Part of a small language model's weights.
Size: 13 layers, width 384, 6 heads of 64 (1 for keys and values).
Architecture: rotary positions, no biases in attention or MLP.
MLP neurons of a small language model. Each row is named by its layer, matrix (gate and up: input weights; down: output weights) and neuron, and shows model dimensions 16-111. Each number is 128 + 32 x the weight over its row's rms, rounded and kept within 0 to 255. Numbers have three digits each. A neuron's up and down rows have the sign that makes its largest values positive.
After each neuron's rows, "fires on" lists the tokens most often at its 100 highest values on Wikipedia text that the model never trained on. A number after a token or word is its count.

L10.gate631:106146121161116108107142116091120143146107156123129113082101168084103110153127126053125149059113079134138170182094128150185139123123193062110187176162168193148102147139092103198104121109147128108115044121122138135111123085170084154105135153186129111119106044048103130111204095169164139124
L10.up631:088097067129094128117115174098088147128115163122162108092123118096037113110140084104083090134098164181194088155103122142134118123111177111124143166134135155098120174158095105103132071136093112119160028090149174155128123114145023157177099090201128145155096113046144127155094080117160123150
L10.down631:119159181130144058138128121087097067184150138154134147153108097046083087112101164094199141122080104155120118151123097106159154119080193174147160177153162121084073132137154160094075155103144163137144151140152204133096139127142144117117066178142115091144105079135100160166124175096139147126
fires on: " M" 51, " m" 39, "-" 6

L10.gate39:151090121079095116147091148209129170084093074125071156127102124097119124090141173064091081134134064120129122102151154145125109139111121086127178065102094100142113152092128110104100130156188157064107127148103125112138144132160126107076100120125109180137191138123174190057227099120083087161
L10.up39:161123170083139137129152119115151146153170120074156112147118082186083127057164176163100145151096119055134125118160146155101138171116077113161154126075181048159155115138102112117123135151135179121102130128149116115175132142143134122158091185172066101203156085134093157151162118117112138157
L10.down39:156137102179140130141124100083132163094140096072071162155112080116097108178143202051158136135035083100122112130065151106140121173107165148135158106159122136130116103057165134135147145160139085131115131079167134137008134096097089115121131176129124166090153115186161133151098122079104175167
fires on: " was" 35, "th" 8, " th" 7, "en" 6, "s" 6

L10.gate473:104138120137118153138098117132143147126130149131113118126092092083153047105138117130194147079078074134107092123173108149206121156165129102088128160115127164111125142179145119084188079154148173086115100153172119149093150097127098146152157180141143088144075165143124107128102155126202153109
L10.up473:036108127123145120138102116164119105140135141152162119129183123131142162130117151146147122091104177169192121058126108191155140154152099109146114161113131123143124121149072116111134090171127148141124120099136168115143060213152104180095120167172070128143196085127064141093143093084133106125
L10.down473:098167075132073146133147136031119129145155151146105114139159131096165118145151147131151143122081119058099146098160114151117204107105108131122086138050201167164156125122150122111127150124173144108136141141072216128115128127121179137103126147094142093143105080170148085095161138149186126099
fires on: " M" 34, " V" 10, "m" 5, " N" 4, " in" 4, " K" 4

L5.gate316:131125140111109103100139158110109111110162154114135158084143147108121177123112092087111104133131147079187155140145137161138133149075141132121084165122121169113158128106096115082145084094067136127163137135090148160137115110119068182104150090092124139142148184114090138170131192128137137162
L5.up316:097158236091148149137126098119113126142147088080112124095090129134148098143129146112074135121126141116111149143095149099068140127121158162132090147138125161165103161119162091158169130079116111150174164034138089148126120086108097148140135133108177082155107137112145138111207145155125101109
L5.down316:139113142068116175134174192165110144132133119135134113125082111079091123115133139127136153133110132125115142134153112154115214141138083152047131128142175209159104096151166124138131133153146103137101150136090093104141095121157078203163105152131127120104054181128101073126116167150125084141
fires on: "ly" 13, "ely" 11, "ically" 10, "ally" 10, "wards" 8, "}" 8

L10.gate282:118086142093125118131132168117129146115132150137179156164126105106122165109158132088116166151136137118126156114145133131140125105163129144152115150132121146116144173167113098138131125082148112098127095117158124171109134109116101145152072165107107159133139141146122118125076172148122111132
L10.up282:153108152182147125107172148176132176155161137130122202189160105115109132120122120128126175143134158119173136114161112117090114085155121092146097145150167161128135125140096118159165090097141146062120091111172127128102110148136141138142076174079137128165151116154155108159061168126143138137
L10.down282:179076127160149121135103119208151175169164100096109102135133160158109080106123107116077133073104113106139060161142106079161148135108105119133164063154150147166095121096134127126074108162135159094148126117150134094118113125146125094123173121122098105112131091158160126115145115133139202112
fires on: " in" 35, " to" 11, " into" 7, " was" 5, " In" 5, " of" 5

L6.gate604:181109163148135119075104184066093113127110139136167191152136123127174148128098119128162148128142160144109098100185090175146167122088147129154198129122199163056135103175064145147147088151146164054150091129160090084136137169090146116099085128123100145206185169144180114094106093097162168146
L6.up604:103119111108153073087074095112099209059147172103183153096161134164192144116134156127143122144155119150139087083192121111099148151153109072140099165129120106126129120207123130185057076217098084099122117101179166130122146074069151087158149112093126185127146157090129120117137169139158115080
L6.down604:182149107120154102128073133193137114131174108161117154144159103082081139187152100126134101172127100136143069105172114117132123191098163152167146143092129128111117156103150150107111146123105087115114105097065134086131151129161102120147084143164074142087168156139097152122073145153137177164
fires on: " second" 22, " first" 18, " First" 15, "ond" 12, "th" 11, " third" 7

L6.gate417:047118121095121153127114146069141162078133104058065082132149134112086131144146144089117153105169172138128104111134163114085123142094069116131100108152091164110149083137087124141101140077109165059087187139075102159107116078120095099108195166119130154131119184177112112159142163097128155126
L6.up417:128143063094074190127101106101068084111131093123188101170139153160075167145155128117161108127081176132153111103081121164140148160187125147122171105192125217133150061170123096134103184134144121083120110114151112158167147099154180123104074150077149181139085163053104139160136099154178132122
L6.down417:073120126138079152115150121113104162096145147155122103136129142184130106142116133091167138117156144068061183183098129158065142134078149090137164141187166149106153078068150121112110139065154104096115106115146187117128121118107092094158148104091120107116153142148136088158182101060150108136
fires on: " ent" 38, "ust" 14, "and" 7, "iz" 6, "end" 5, "et" 4

L4.gate784:138123129109105120177117128145153086159023112137142135169136143119116133113103128128184087118167147085185162139098158144094163134151160099129130091187120120142163130131102122124139159133090112101119147070162174139117158164195113123118155150174131065147122147110161127105076117111126118147
L4.up784:152081047132171133173120117060166161187145111107151159136168129138088099120067171061109130108117130113162138130117104205138136150174117131146134155107075117138167119173082089173229102186149176198086127123085081150075133131094190139148119118177129160100145176161119106179126165154099137116
L4.down784:143158152147137106146102145089121103103132113104095154115121178160112160159172165129089158122206110213085098140169083160141122094102063168125148101185160162114098115153124141114151088161107078101162119147099104102091129156104106147124135183052109102145164109127042055118101174204141112102
fires on: "r" 57, "ia" 9, "e" 6, "art" 5

L9.gate591:133131137130154098145089131062137106148112121103119131094095136087135107084138161088091094080132173096127142206140124113086117155090114078120130096117065195115123151151152068118113126145159138108157141188113126128112177094130164143165094143142098133113109094087106130139159155149120101138
L9.up591:105127128122138091075184142135130104151075123126155179173045169067135128088106104091100161197098104143161135148118115148137178078122162090169110150173083155095068115131146087145082097086166118157114144150099156122102142100115106139189158120150185083087126079081154100113121096128121100168
L9.down591:103137125149135071125140149126135130171066141090095118089168181089107073177135089146120134156149175077169038130076124151111162177136117133125109141156088124108080122169119170074056127114126112144172142124127160127115135096167096118106092106145129122078138107126124166165109152143139166064
fires on: "b" 38, " B" 25, "-b" 12, "B" 9, " M" 8

L5.gate442:136108100110098174169142139113153151088154071081158135148115094148140086066107141093123169101162168135122132101099129155091078184177129157134129096058121100141162156107144050118119112067155156172140104145175115216113157139114179150088156146187156124169202146129127113139120134125129143072
L5.up442:142121123135128123161154114155138135153166132081131128106124112131149090099099149106132165092130154133108127026096084130108163114091126144148106086093089113112155118105167091088164179128128157146144136080133068182128173124149203133105141166136068081136170167082127156149107148147101099061
L5.down442:097146110130116119114100119192121111118100070138154169121192119121133094115108128083135115169132126141118095127142158075052146159100137106077174164158142133148130144142099154089153174157149111108179090101158148077105125109148167161118153148077114022144181144062105073176134070085161128140
fires on: " Art" 14, " Team" 13, "inal" 7, "est" 6, "art" 6, "r" 5

L6.gate449:157140131160166058179087124135109080160101172132151110140163114115115073097118172058024127120118079079163151163133083162133104093193172101137140144163121165142094105109108106130106092138118071164166078145124158139085129096104105172148111159089126161136134120156113170079142139116126070118
L6.up449:124098119148107138150162144047096117120136127126123103111155097174110139124172153141156132128131145149087030083089115116119146166106103055089092103071171141112144128166064159103149115141038127085174128126133139112111126131149117133101136072103159112152100157082162130114157083176115105160
L6.down449:090106156080157153141170130047090136175163147173108113121098099140147114171149072144129074135140105187123088107135109146057145161116122123112128113100173106133111153145089122090151180074118128169137111089142152083120099112149134114145092099113132200162162171090107199075134112104145123143
fires on: "-" 23, "." 10, "i" 7, "ive" 6, "se" 6

L4.gate308:151107096114069107138144167156097160084161110170118123150112079112172177084153103118167140116088157099102101104132155143114162156176083131112125135069100147150146098125151110127128168159127172149127129087119139072117080152180103118131121173159059118078197136163151140111117191139097157110
L4.up308:091141144119119110149062159119087169145172109057083093157163040164107141091152123128187082153113153152189116130170113115118141133175134146114144105080143143135141144164078104163188163177146109141090142130107169131094057078149116128139118169168096170141172127123148194092143137065105137103
L4.down308:183196137100154081087103129141123123096170124099130136165066150110124130176193142104160148173163118160131112095119143151143074156120145158145131138092132136185134121092132148163149122143097133138113155077122149049142092094150084103167124121073078158097112128176101141069104124101155115136
fires on: " First" 18, "ull" 13, "and" 12, "s" 10, "th" 6, "ph" 5

L4.gate815:049128099080171142151129137035163118151159126100074156189098138090134112108166134087092113125130193146135188134147116189108119072145129134080128120147136161161096064112107111131132140110154161145099160106176097166140104117057163119112161190117179072119211164157136104084133119117096157112
L4.up815:124129056119144156121198094083143134181160121132170087216174075114115134125097180090157170138159174139098111089090120162129101151137151109095148124142123136172108055103079143129133134146126152118119124106130105121100174107114107143128091116116168096164132136115180078111116131137157193121
L4.down815:122070104131126161142128115134159103093121189098146121111073093111109077234131096129143120124171115103098167114109095144112134154182116094107092107111125136148107109121088145129096184140193088114118152183106120069160160150166138104141153126161106131162179177113101153126128177087116185138
fires on: "et" 18, "ent" 11, " ent" 10, "es" 7, "2" 6, "b" 5

L6.gate51:088171154099092084085142104151168101104170127153154078103138127159211126145119064128108129134126139134078166137180141115098105077125109161144143119032133125106125136138148137168147155156164127194141141128160081100126140110146135141149131057120091184185124138139145081118100149160137124097
L6.up51:149098078197137117120029137137121150130155128122110117121133132135164179120141103191135138068180083117171091133099124192133154071138176124133104132069144145103152108154099083167138072112133114114088119124145149065057176121173085115106161165155116178169161175092135128127139160193129102100
L6.down51:071168107144127096135120143189169103107045082116134179127103064116139142079109131123119112145106136154115111137154096142160137159137134169121157186173148106180120166140122177139111094092149155140169154162140114086174102205079142091142143172118136120085118189082144090135130084109160152144
fires on: "ail" 26, "l" 15, "ing" 13, "ed" 5, "ad" 4

L2.gate387:177164114141185127123122132069138139073079158124183114088129156188182153172076128115115039110104126047187166084143157110125089106146177083109105135141181091130148109122113108137116107137113140087073139102110138140156076125083146134113095123135119177138156143092103059094158139099117133107
L2.up387:170138080108160097134122119064151179008123170144136066129103122188153160181124143112114118086056206023178127122196137127128099106109149089120073158112182104115129099100154135132127042168160110087102102157135115117114116126150132167100125153102124116104166123119136100153127142087124134081
L2.down387:149102103130189158134126071115109190087117114105130187147102106132171090191147179126124105179090121095144093068185176157152123136100133081151108106097185131106112087153162106157113110112047159116122084127068169107156103106114085139161126201113137126115148147107134101108136146112143143071
fires on: "th" 29, " second" 17, "Th" 7, " Th" 7, "h" 7, "nd" 5

L10.gate89:068129089140117107024087131069110128098160153119088176152122144132141114173113091149138150108129126128179125095117132117046154135147123159167169104156125127150109171201115080105160116141103060152056096097135167133109106112101158164167135192135093176148144099163095139101129179216107126098
L10.up89:182040135109161104086094121118078127168169139090145153110104133071166132118159115142087109113105148153165102084203164127067116109166136131119113124105133108157105128127135092113121141097140166109115089139159170131142080120125180102125146073074157191178144143100148123103148141126145120140
L10.down89:191102073139107104154112128120112114121187126129096064142077167159118123193123129167151106097113126125157143157137139106141153144139153104218119121185104168140122085181131096137136162148173107132086117123104125149157095168086095153087209108119113087126080114116107157136097080184090145114
fires on: "," 90, " of" 5

L2.gate251:209173131219086114159142076174073122065133178110052113126139142043129120132101142104088158147123140141157131109107126109197096085097113133152145102109118055116069183134024118160135099147142133093178128153089104153110111141122127104189134126148153135120095103197060197161077119181152201130
L2.up251:089126121144136143152149081103178193081163151134107128108155113088141181114126148151148091154198152109136123129078106169208083181112106138137115142062123129168179156157150166066126113093127092074127148151135110094127168164090117129120134138116114117138108113139086131135136084133150181102
L2.down251:144149155145174183104113146176120120052123154114119167178095131117205103139123131166099140138139069086135131080087161162124118130172156107134137128098161085149103145107099170150146154155191099168163173154188135100165154107112095116141109068069098130108159140135107141116161151143073190079
fires on: "ost" 19, "ire" 13, " author" 7, "ist" 7, "ister" 7

L2.gate853:080140118142148135115165136122121109112120142081151145104100170098090152101103163136077187124132118155097183159091115204079114182107129098147136127188148175186162118079139089120109141084164113121118198103097156127153152152170129122159111075123163157112174128141136131124151104121105071148
L2.up853:118084135119174133128129096127150105143132163078141199120142166120094147149114110126092173131100140137119173167103136175083109158152130091121157111110131214192106184073075111141123144069153150119162194107086144134122173149140080152114089101129136144117100128129117071072124122158099071126
L2.down853:153123177086117187113168123184135179094105132103125121176140095100108091128123178148117096078102109163150120169132073124087099131173179100210125129129119141118159093154145145160133161157125132122085122162136127205133193139130070194148133226141181156170155140157113105140122173148142117119
fires on: "ally" 14, " medal" 13, "ij" 11, "ied" 8, "ely" 8, "ib" 7

L5.gate486:154196189059150082132089110182151137175111144176121110160122116130171162126156061132103105097126102105112162141141197181125100106158156156147206187159167117106143106126126123095102114104166127072171155156140088066170121132088154115109119070167115165152090166124056115138095136193074172099
L5.up486:165124145049111125113169112154134144076148125090112167132099161116141150132091070130131062106105114121129169153169099116120141114143115168127094121103133141106130111095132118076045092143193092129147178116124124133114119092131108113156091121087127190166141167080109062156155150178076153166
L5.down486:128086120174156087114185105143122153052161106135109167148116158137119113095095136133100125158102122089086118132114148149051079114164117142177073163113156137180145154103105138128083103135109104108154123113154083087096075160103141066133118151125077059105158136101140172098135158115175129183
fires on: "19" 10, "p" 9, "pl" 9, "ad" 8, "l" 8, "80" 7